{
  "vocab_size": 32000,
  "rope_base": 10000.0,
  "qk_norm": false,
  "init": "normal",
  "weight_decay": 0.013,
  "decay_fraction": 0.603,
  "batch_tokens": 65536
}
MLP neurons of a small language model. Each row is named by its layer, matrix (gate and up: input weights) and neuron, and shows model dimensions 160-351. Each number is 500 + 50 x the weight over its row's rms, rounded and kept within 0 to 999. Numbers have three digits each. A neuron's up and down rows have the sign that makes its largest values positive.
Before each neuron's rows, "fires on" lists the tokens most often at its 100 highest values on Wikipedia text that the model never trained on; "fires after" lists the tokens most often just before its 100 highest values on Wikipedia text that the model never trained on. A number after a token or word is its count.

fires on: "|" 93, " |" 4
fires after: "\n" 93
L2.gate586:547519475513467428503495518451455548520422376432460503472443544501469562411421449562503399503411480570477549486589596451465516557530465517651471558448496550530527414467393484493499572452602547576500482480510534422496487424448510558499571489469575530441573429482547552545529563385513462542452486492519519490530523476675459501525506432416382473447560441558457494519453486540463421404423628560565516436565597522471434500606502504459513570476508538518521524480494492441453477456506511586456525494471482462485463524443548615501540512558540491467573540503490452524528598554576517480
L2.up586:556414494467481520492423499445464529579536535461517490588464533510498493456541518530486428477417502486535512455497434383493568460522523588461461432424578502495503441508442486525434497534451557464464422437489436515548396502608506563491432520545506542460461464507503547518527569487447485562505510497475491555513586488541520472414447492449447492443570497460512643563543551485476495463556518441477480443539601449473458480506533407475572547513437482529520463567522503472505494467439619535491473424435516435487470510483497532460545511403478464502537502485538539497563426574500492555

fires on: "==" 50, "===" 13, "ing" 4, "le" 4
fires after: "\n" 64, "," 5
L6.gate927:562428657562419459580505571544439508462527505462535465505594579440518494518528475497439461421474472502456514440599452519502422549506448456475569447417442448435480454474447499440550490447482497506555582435502454570480479366367490455468593445549565440484472491488495470603564472549551513516505521525588533504494481566463406488506488505353522533451543470433397510468425504527586516483575541412501446511570522481518567506463412602518519476483456396496496505485500531463591404491489484497497515586476478596555529496583494446437523428463444537443489549446610525504498584522404560497
L6.up927:471500486467485580540557485552484516496585494562512517510449542476526488585529454507478440515485530472537507560525472434388368540560509564480450476551469488560410465601500515512489470576494466429454604402470447416436567587441463501543655539467509564580464463421544455586400527520477530538568460479455602527511441455464544496464497477489553471486601421517523517469461515549454464549527510419536506601531491522513450446399453530516560574502483449576491480449506544508498517534488435452476489453496580445485452451507603566539548477510443484483436512555535487504530582528411558471

fires on: " but" 32, " of" 10, " However" 9, " |" 8, " —" 6, "\n" 5
fires after: "," 30, "." 15, "As" 5, ";" 4
L6.gate255:529514457522477493470439485441535517470442523509474434473496508444493422546529441450480464470502529475504517466449566470568531514467466532414496514509599518507473505500530546560410546443508384442541521529466380444543534412517415559548532508541534556529605465623574525537510504533539486608437439464569409503550525536430512429528548571517578467473512400395523534484493570587486491511607445523532531474566500520490535555513456447498406627456540523444517486459437525527516569509501453509488473467529547450555516485558427433527505495505460516559553407573517446478500446501465597457
L6.up255:572469549544504567464459544538465589522520534435480484560513469486430440526535510422488476429485577492534487490467492510467525549500555427482381443501559508497521503455472496511497518496447448442443486568474521448437526523483487471456494497547595614510569462533527520584478415478539497424579469510557470372541564464445520476526483535483464495447605503527434525597520516467423444561392534459458524497518576525476527566494508440396474508531531505503486431473487533458487436498460555423495558587565541555527420489475466465414499486513490518512558463583536511508510493544545481455

fires on: "dy" 16, "," 15, " (" 12, " Township" 11, "ulus" 8, "us" 6
fires after: " Jo" 16, " Township" 14, " Cass" 11, " Suzuki" 10, "ig" 8, "lag" 5
L6.gate131:538596481525531494551479500427496439488472535454483473505463553408516605571432492478497506422475454473531574549500497440546455538479414544457484481500447461523461416501479531479558452475435521530484542459485515569534418461545512510486559472524585534630586538498449455556483517485570447545460494395438566456483518564546456526566490538537480502475506568580524573477406489497544491394496459451488593489522483434449491555545564437477473464444529482553572431491563502530538523533493395498546463526443385491563517612521540543525518538430445512462453453534475483475494485472482569559
L6.up131:550486496413534485478476615531449516476549499519580491522539569464470585538562451408458503472497554531507522510494461557492452449351530530551554503504552541449481483456520452495435554546548569436465480478411592478456497514466513433463502525544528422543516536475432444445537453488584509524530579598507509542484509549557478530431422521561589523510467480370537474458553531461549462483451457454540539488479460470469540479574508486473481541374484594549508575515443434481638509553537452634456520416418455459503467521418465511604530521554533479492532473513591442529446478532428572477

fires on: " —" 78, " (" 15, " -" 5
fires after: " |" 80, "." 4
L5.gate1041:500447603494579486499557507451543481496486451540485514578501448466514524525480459507529467510597581481457482535603511626560626521529506552522606492452446488428564460490423526557549433399496525520542485587387479506518504553475522511509540454523525528504422449430481427502460512530523489395605482482420431585477527464479440460494540430495498470479499552500549451541488435502463537463550534488456521492632473490471605530507544419486547456566491430538593518420454567478487460533443511413468522531500490518486469581420462442531471461467549575453516460479509531461396523487570562523
L5.up1041:457559473457547553424473428518543437480476472468443408553615415522517540457482491469551467483506566489404449520481399540511527452542553484422459504554571455569478468549495521479529637492530524539484503552492454520496463473445487454463555497552500425527500566467466492498453512453555559474454571504588449453487501496400510592483468553459530532586575615449506567403462477550466427493520524430518416516534497501431449478456581494494590379405435497587543467581412442480486570440485549466397494519557504481567486529544430476497449531490496482507554455470499385534502511458475574444

fires on: " |" 28, " –" 16, " —" 10, " -" 7, " x" 6
fires after: " |" 53, ";" 10, "." 6
L5.gate989:452465445434597533410500521521455473486533411444460449469550432461522494462434492527536591490595607516477517546455428567450443473468519487537542441448508606524505481525416513526471448510534469458460491611589527594455443484501496481539507543457489474445467453469430576499421482495481427445534512457500470450450472565558528550556434544407528460471553599484592506489481611501480484501608563511482547559534487484468515532526464487533494511459505532479425463476577475505476585533506462445549554529565535543542492478434576539470542468481595554508470455495582453560443561530511546519
L5.up989:475501452508489529473415500503537523420503523599487544567504539500540453445538499490548578475498568515484447433525512579435481507408419446522499518481442529410589490501512594503580520513546438491517475548511452605478507467533515477442526470477488528477499522519472559463506405510479546436487572475480393530502416569533426572498553563601459484540454528515517458591474456551556452466461590458565532485525495504441565461530566458474521455473495512447440550542525500455470489483472505482604509535493381454465563484532501483565480476600578517483498447501515385545537568446586512448

fires on: " |" 81, "." 4
fires after: ";" 38, " place" 9, ");" 5, "." 4
L2.gate84:467429535534530556449533468468534511442497398552497485465532452458456432483458551442441510448391400505505324491505506415490445483520476536460606484544526525533447492595399474471456484467564522438525433404570505388552511475462498527492438538460564495428500483547484565480408519408542509566471453510455433480586520453499523535422563549532455531514498475561499478504445513557457457501544482556466491502470471540471420492448466492545465503535514435584584454472450525510485516478478490389469477482531499484549528530533472546446546444513554510469548546608538496503485565508603569460
L2.up84:467443465494461546478537480451563381491488553490599460503437492504500535520526446398502555495557468505454505520508462481457530459483574546548560555431478406579499491614415411467502578588580553426463490505505459465534401561543476537455514533431564484477552517473580504458516430489472556472587548555534453424553617501490538465504490487540445527518622519599425501458460561447510463536461619480537467449494621494470398496495548506474460464459440528506520447441508542537477505561490533452524483422474472514469469447457407433542609485546500511514564401463481472538451525539591437553

fires on: "\n" 32, " Admiral" 18, " later" 13, " Prince" 4
fires after: "==" 17, " Rear" 13, " ==" 11, " years" 8, " Crown" 4, " Grand" 4
L2.gate335:480421445458514487516565494522522506427555420526516568523482515459515507593582503436538536491456519496404493489574588560533483442519584516504487504531446549502552501486503499515586491468483605534485470498526526602532466475501509420463539459460456469531502496506548485514506498501432466589433530458451458577462399508517543609548516500452513533515485492499479435537469429497509466460555477467482532442436463476445545548410556561486534587514524437583544430534392484490408474532566470491507523506469599512552578529538558458578535469522587473590513381517556561585553479564495539531
L2.up335:492467463524448442490592420541390488458542483508446474462450478484460493497433457466574396515476620497419556422409497592545514538526613456509528545527502526461500517530466438484504552442517479596479507470493510436615477542492439515521461439482430431541488461582462451529520520574491573532460489487467602517461429494474517540519455462608434538480550488569537522471448551500474422475426516636492510497545478519500483454549534472484532552514521463490427417519520499520548554463514516343546456558529492510509442603532544563450565524425475459511467551528440499462547525571532412506

fires on: "s" 57, "th" 8, "al" 5, "val" 5
fires after: "s" 17, "-" 9, " (" 8, "cy" 7, "In" 6, "'" 5
L5.gate466:481500519413562559426472469489520541449443493568470534550573496466460461528510392490440425608543517556584411490562471502488498523499532465544495653544470514504490525495500576482467484448531510470499544594503514494551537480512486479494536497481426478570444475549457493455525508542519510500601695388549468550522467599517524609657447575496505493527585550566591479540498536605453542439436491382482496504493446436541492482521506512527505531611608515442562485532593513460489459480530486408447526512390481475510491497472475544507584497487527414577572570591520533545477508522536490532
L5.up466:473490577469503529427439527548506484453508463488523449464484474520483477529485405511432572581631544545545479493525536461542418516546436419579535529399533547476513494466425502411511422455482541491505464576528530497511504450531410479471523591519530553491466514495445461604568494482487526434503545445458474521410503577544544520491572521560484529444536585504526472498558468485487489569543563485518503418580503488412499548492445507493501456588553466515559439488517471501563625538509413519453498496482585496501538529556541458535542532542504567616514521469549548568550483525521513425

fires on: " first" 30, "'" 13, " last" 8, " own" 7, " former" 5, " their" 5
fires after: " his" 31, "s" 13, " her" 12, " their" 6, " His" 4
L2.gate20:332490519443462484476510488499534456523437521550509590468503530452567547419579473499535544497537471535505503581557549581598512518537456479420495529519460556606469528425468506486536492440539507443607499502540511524535463503500583445505416471480552399523455466497538557533411613538498484457425537539463436572537521593509497554556623565395496519541547508523613427540502492497490507575511489497441527544459526444595491549468501464456457508453431447439589522535482452489416433440498509426478459556564455456609531605485480519528467578481553506553455491529488512460491444520566525385
L2.up20:520520585483412493495539511456495451431416497424503514552525510511544543548449379533565476603507490472530512412554498487482522480408426477512561563517562515515524489435483501508510423535529504495541540401448541449465531434568507473503537529486493527514500484378459520504482485525498591479426548574570522430502540564486612447476473407495440543529390460468476538492533549522477538495499552456509505515487407447534512417548471509498461542450502510469567522596494605547490560531475534543565438493513457512489497605438524575456486493565501555568419539504507479474526458532476513461

fires on: " a" 97
fires after: "," 18, " was" 16, " with" 10, " as" 7, " in" 6
L6.gate1102:513556522534508472475548504506583474490515452426581450568533435399566450532524558537429523486524593508558493590548531494469510543503457455656574485512442435426544427533544574501570492565464593448578422589476534520472534506599463539455521506565575558503429402559513521513413432426533508411464525479522474463494416529508588442449536471567553488482600406442557451577458518412563494516501419494557494615479504461525459511429526536502483460439495523497543509538491477526576565512537521565535482457459420481529500464452473528507492486466485462488496535577558552487563509505482471513
L6.up1102:530542510517561501456512535420542432524535501538423485512461352517527450577420522438485457558534503444363514549463520479601524544595459597439423487512554513562549505477541606494487467482587516569498584445560486535629476500521522535558453475477466464488531547448424574494619512515494544532540577504476526545612557523460435514341405522505496595521496509458464443411428506507475501500515501495491465555466565536527527597560541484428442480443507480553513505516520539534412492540357512529544481538469473603542486592496569429403447480519537438530531532481590445440467509471557478580

fires on: " a" 79, " an" 5
fires after: " in" 14, " with" 13, " on" 12, " to" 10, " at" 9, " a" 5
L5.gate1311:555602495485446485541489514536480469484479537527554621569486515513424503564600610568420511438404512540488481404486469576499606494462577487436447389532476461466447537515535518552475438487525486506468482500523520464514565522426426558499520462522524481429433504504427594544501435436543454557463501497553571452465485567456518456508562478568566515476478529450565521523541386574600532541563511513498544457463435433454496485525487502444488484480552492490551470517454471500480448473482472536621472508433459465519557522543507549499417502462407593542472495505485515501546516527562470551
L5.up1311:534476523463469501570486423564591426494507507548523521523422599472518552522515547521529520463548488427479456486484479422556466573432486522521535506504443494528490493542398432477538432544517353549537557541576460465607568539504541516449503502490516508548543528497577516550502485552436590546533517486536450516477501538544456506570514567427456494490454438479551468526566473557444625440399483517524505516475534554490418517493547516582432477478437465504473458467500500500548511610397566527468531454501413488529523526468491422457464503473423478510582488470449493467643477600524509435

fires on: "s" 71, "'" 13, " own" 5
fires after: "'" 70, "s" 6
L5.gate555:549432515407505491528481522448476494418554536543417446582458523569477482446543518410440505575453451400550490528512416558512512533597456521483440546481523533567500429530502510516499483477612536385422418346464467569524549547450503500497494519466615509424460481534424471489433592394432472488493563536464435462552511498466467559494519484531563540483555520530452478436461520493487488539572565434525428561430462476488524458533459570513506490523616551564534429499524569453510475408505501504560517555497516508499528521478396469520442567532498460520459529582547537477428439388436569486
L5.up555:548535486418478486516526526394474526499521485469472556536509530523520511553569481443438534479491547384604427432521524459620481451421509471468540492401455470528422501545496571396519527417541461374490478413543494469583520462576480472521528529554497392543514495506550539440461557445460542434423572588434496452444549474471505621482562409512451473467538537465517474471520549565602467459434567491501521569514443532524474525450545559466535432469554532602556448468565544553485433510497503497465547544571448519399553520440470463515509470432458446532488456547489476573495432442489529407

fires on: " 0" 37, " 3" 15, " 4" 5, " –" 4, " 6" 4, " 1" 4
fires after: " |" 86, ";" 8
L5.gate414:438452458538495531554565485576429547511470477592480457610570552504489582442464531499517580485521427544551472528421565521571524560462459539525535474567450475470490474546532483568526479522492539576473533514464453510590524383516555518521538579518548547455399519468448519536447428499541572416474509459452496423424419518442520457527519555520464456506538461537487496432519507557449511522559515427568507380544518499478648601446500504478594398461514432490370533461544517563436461480623459560473510583647518483503487476475502486550492563455606477536496511542580521494587528513472483429
L5.up414:514496460487577514441403577505551463597502595550466546387563466489473525440535579520530502455537556513440500416556430478550505495487530525545429568542540523481516455513510520555415461519571537605456512593536502513478528518540477500502543460495465486493490470426614524547549527494565528594568482513575450517523535494401507605510567496413437488502526535463547464582454501478498563571437581534568383535495507521461559478553554509559425434469475459548529518513458439529484522542526468576534415502553516524472463473476446565560558515588573505517531405444471481509553508572397521543

fires on: " Cass" 19, "dy" 16, " Jo" 11, "us" 10, "ita" 6, "s" 4
fires after: "-" 33, " Jo" 16, "lag" 8, " Mel" 6, " Dai" 4
L5.gate941:463470517444564511540617456515453471570538479550485423539507536438560574487466483466467461536457574564458534498474605417518435487529492534553479531544527366500461454524557483500529433595501507497455439495464560479500502460472515529471481503511485486485523491458426548532474483468512578416462518496432430539470485477522519444534419502404493462468455581543497564559440420441489482474522482478487487486561399510471642539462488454461536603432515395523550522495533584464470516468524454413446502468433547433452551472411456447534587537479449562450555540481479523481446453449477546438
L5.up941:432504510464586544500533471462534418442507471473452565511457483600524516483469434523577462471526530439500601485513473534464438500511534464462557447470532510550515602493452496430507580395458503446617587497513622440538462567562522475506516526510562522522519486442460492579622478541495507524435490557421528443591487499488534516437650523495457461518441407454478576518465587465430459362492425510497530583455567421415472490447559551488510435396528470521433388546549442485464538498486501544593478465494453570566538498521531519453460539378479606521516464489480497525452479517443494534

fires on: "." 63, "&" 8, "-" 6, " |" 5, "/" 4
fires after: " U" 14, " D" 12, " R" 9, "D" 6, " J" 5, " P" 4
L5.gate808:472457509539533432434529541561527613435550481531520489490469529497411474492480480541403481451418519526483432493472524533532571444548549495550537471514459539514546567525486535510421569483523553518494459412546350542433455486609557510469473498573534472453568462469537440591498566374460458550545609527493475551456522480448527545478446523501481489405545472401574559588541601503547587476525549451438435548591572528434512486532522472456528484554568477539559487409384465431532540538423478525500505527555390434607512537512483552540461543491483600516487484509436525599552541527436581522
L5.up808:467577546493546462502439429500562533510547552541424533546461499512574482515501523492515539510523536510422476447429545524453408478465488526533505457509526451368520421548510490393500438477501512483425486493509539629632541402571526474420478474431466618486546529515488500552498505523497470601493491399533439437572554484490533497510443507346475527524520583523522546553592508531429583457544583514390421384528517436564549530436422545593547474535555493523505522575564470427422521540577515521522453542515540513582505492539470469426466515479525595577470465578438643431545461460440499423

fires on: " |" 32, " 0" 28, " 1" 12, "," 5, " 4" 5, " 2" 5
fires after: " |" 53, "," 7, " 1" 4
L6.gate134:393532502461383586535487470484558591490427397610489547516534495511452510490522379427390425569518495585526464537564518572590428532524539526507589496478563485484549501595448452513502490562415483554410545507439540495434534453519590452516485547531415516520427585553432504520480459361446406499457391526501497555611450510436518488600483516521513546555525573457524566442495501561446460512546455513507474493490526490457496410457509582502497463444529438408531432498513575447512569450521528489565474425576497389569499571482608520509475523481595547523407522597450503553515497526453492513
L6.up134:522417511486432496556574393492537540522445462529527577608495532594434395454523443506483536602437548567522536426504564479547541553475578581508602457516475476503565421574535497381473489423455479442509561485540453508529491491543534424497443447477477434490457488483502523500430517389456397434469536497500536464607397437499488531557497568415413423489508604525587512428463548424490514466545517472480452528482567443534444373462516524553603492484649567459453559469535488455547543546449525520564498460537548503494502520547533552515473522484534445472468581604462438539497537569567499552

fires on: "s" 46, "'" 18, " who" 15, "," 10
fires after: "'" 47, "," 10, " Gomez" 4, " Miles" 4
L5.gate173:500475464528499501391388507466541453446519540517571466570477543408523557532497478448401553544601515535468425603395490609507464541590576533496545400524524456517501461513517450585523463524495579502550537469496454519577510528486501505515530577420513414544471588541447565534465557441542509474439545422492497441490508535447557549440464429573502439522573509470461554547559550443517427552441447516564569523535414469549514462529541607522406471502534492450573450455424486418430459543576473535484475398486509504455541532514574494477450508438593401440541603519464446505458497487560597415
L5.up173:488493466586479527450547483525516425515576549532458350461540460509421401525540517513465502504452458515497506486590461610509457493450529525456576513501487441525557429583466501585544435445454532463526482494566488557495472475482433428594507442551534587521562563485415496607476418504456508495475464462609419510629514450547521627574581426544421551446504500392479572475492536486496488539455518441536538535426441589484504418492563579428518432500495494497449538466383489545552393494534592431569448525476456427482467570509502390545478573427526516510519464575478509498446575416397525482

fires on: "\n" 92
fires after: "\n" 92
L5.gate1323:448440447539538475515497518515546463486562414527558510533535564461528528469559482467576518448527445545470476447563439506515408486500483559496523519515573518430495505440552563518537464513431514484462436460523543571524528507561565491562529487501495466558435526573473573500474483504457472513528585468567569521523505512590498533520510470569474531386543589404456485493526527533563518512484404479543463525449523513565541456565524510601435507499496553501548635586507487552466470512444529513429509494521504460492563469410587473429471507430534551515551392502510488519431609499603488450
L5.up1323:591480419493542526432457482440527481525385517464482444561496448401467524479496434481595629501461530497445513503470527555473447583463377630438460531470546592458456562526551547614549459534422582531493557476497493545506532520490444579500451539573550436586554488450496568503494515553498578521422504595438526518554427476461516489547522452461512420535417507434464505416532491479533491400466456535421532537461585510446500535509509566500450533489491378510504456506555490443566532498470537375467459505479553513547486506475449460519509537474389503491479496469447513565501536485520495555

fires on: "---|---|---|---|" 57, "}{" 6, "^{[" 5, "[" 5, " 6–7^{(" 4
fires after: "|" 19, "|---|" 17, "|---|---|" 12, "---|---|---|---|" 10, " \\\\" 5, "alpha" 5
L2.gate411:516536501495485530489570439534433520473466508508452557504527488441469462500575554465459558497558447530501405473529587396604464527537503533563529525464507483449532499476455397529405450589613443641523581439621467423440467586538512576471493435487540488568542564532533490483526517458543526439501486498432490545560521520554443540499373493509462451508523511529564482537469483528456505448475565442543546449526563547492487455528499523575520483485495567506481572459435421462489428545600509485529568432445458381479407498547518453462552439496441455472441511511504492496419524557580531549
L2.up411:474416487499449434403515465466593536483476539484420503548571485537573483452447531510463462477538531477505497449471524476533440557538473479530441533545471443488536553458508495483446518486468468577458569478535431560348449446536447394533511503546525480525484527497467584443547490434465608531523444503467553528455564584507516498512614460545666547521440514487485412520408454522558574494507516421522491557519488521552468477452479507573472481478465455472451561431425475515504527491544442522500504455432457526524365533539590462515507501473600452405463542497483494514506476506548485502

fires on: " not" 35, " to" 12, "t" 9, "ul" 9, " never" 4, " would" 4
fires after: " did" 24, "'" 9, " V" 9, " do" 7, " failed" 7
L5.gate27:483388467524429537486481583570516531483452476542380543496400538511474520530469476529535537577525465556452435468480490461525415524530470439486494459524494445447487475520535497454520423492534456541472433479472487474467500431512451451575603456484497492496501478524525563615540511456508478510497577465487421497458478451437551447531465480524519422619388514505467358492528605455540565473530546535487485598553522527439560441502489377496593517577487482467442512479518491458587469505453528430441560617514474482510493494453462548586477554500567545633414505413505563525481531525401548566
L5.up27:456505551481501563446554521472424481470457473485559605459445460541493555524459501549457516571451518452406573488500509475558416496545460557423442455511453568523580482567498502454586531509428661519563500558478453438429494552515484506627508444480475506522428545454482547514492473486553514437489605471533541415452501527495514467518395476497498506490512507404483577517512520366524479505544466520467471466503530511636536436543470555561546532492542468574496469545572446489483450514551442546460530472475436462533481466558489414440500579519533517490552566570441500539535409343468575569

fires on: "\n" 54
fires after: "\n" 56, "-" 15, " the" 9
L6.gate1216:453604550537459605449496577481458460543493492506560515464550523511444531431417588522385554490539454499390504498477577552539535468532440478532573511520516514485501504483446526481469555488523451529534421466519613472556542518537514496382451464430533511637466491442556614611450502438507479523542528501560570527432541552494533454531466463517480542506504524518415562504504485500476602512460509483444543526539442460514504528530483464411408405582452566520478440514466494384464491513593450491551544436544512508536475602520513491435511567573547450483637487543537502531540525437491514536
L6.up1216:512533503500508495544458641463513543473476474505476524517517503495446484512473491506360525529501487526503447482557429507514542393428470421496535580442545599488521489496489503506463450537502531445567523509458550563389500482505475485528451576472515498589494442546564545425534442414564571466425523478454554496475523523469536534587499507446428556545465510524581526532518401544443457467517444523500480364477534505431535569476510461457491511481481538557492449503500577545530426508456462569561547464579524614465495496585475501531527512542461437487539440661567509426461471491449514499

fires on: "s" 56, "'" 40, "’" 4
fires after: "'" 56, "s" 9
L2.gate865:445470549458536592442543450417516545444545539384440467468451451441416565474358540504528542483568534532505507436576536505486471493414449549512595586598460503437529492509488521523470508371477449455572504515496482498490486539472514545479581457520508441498460506447516575555539542575526487615515571519514531483495507465479537629561521477516503518581567431398564473545453472493475525509456472461502479557501448450479516563560548459455421357563496479443519468465516599488482476517523455556487508401502508467450480504427559464491636506508537528617495496499502471395510569479630576543
L2.up865:561515520441547519462422529471516398481473433450467404539485496468434501477509521453504408481507600526527571500457413437514406504528439482493454547507533532514389581536478548577564554417425582501427531397532490407521443533501586462483465462496497503599483580503471581480440635475625523447439528515497474381496452548474504584517532544478478497515481489389523548551450548437579515504455495539498603591495534411443497601463551523431513524513509503460522488509496445474488452461500511478535426441409470492494368493451501552496560460501467539506612482513489509400457480478563546450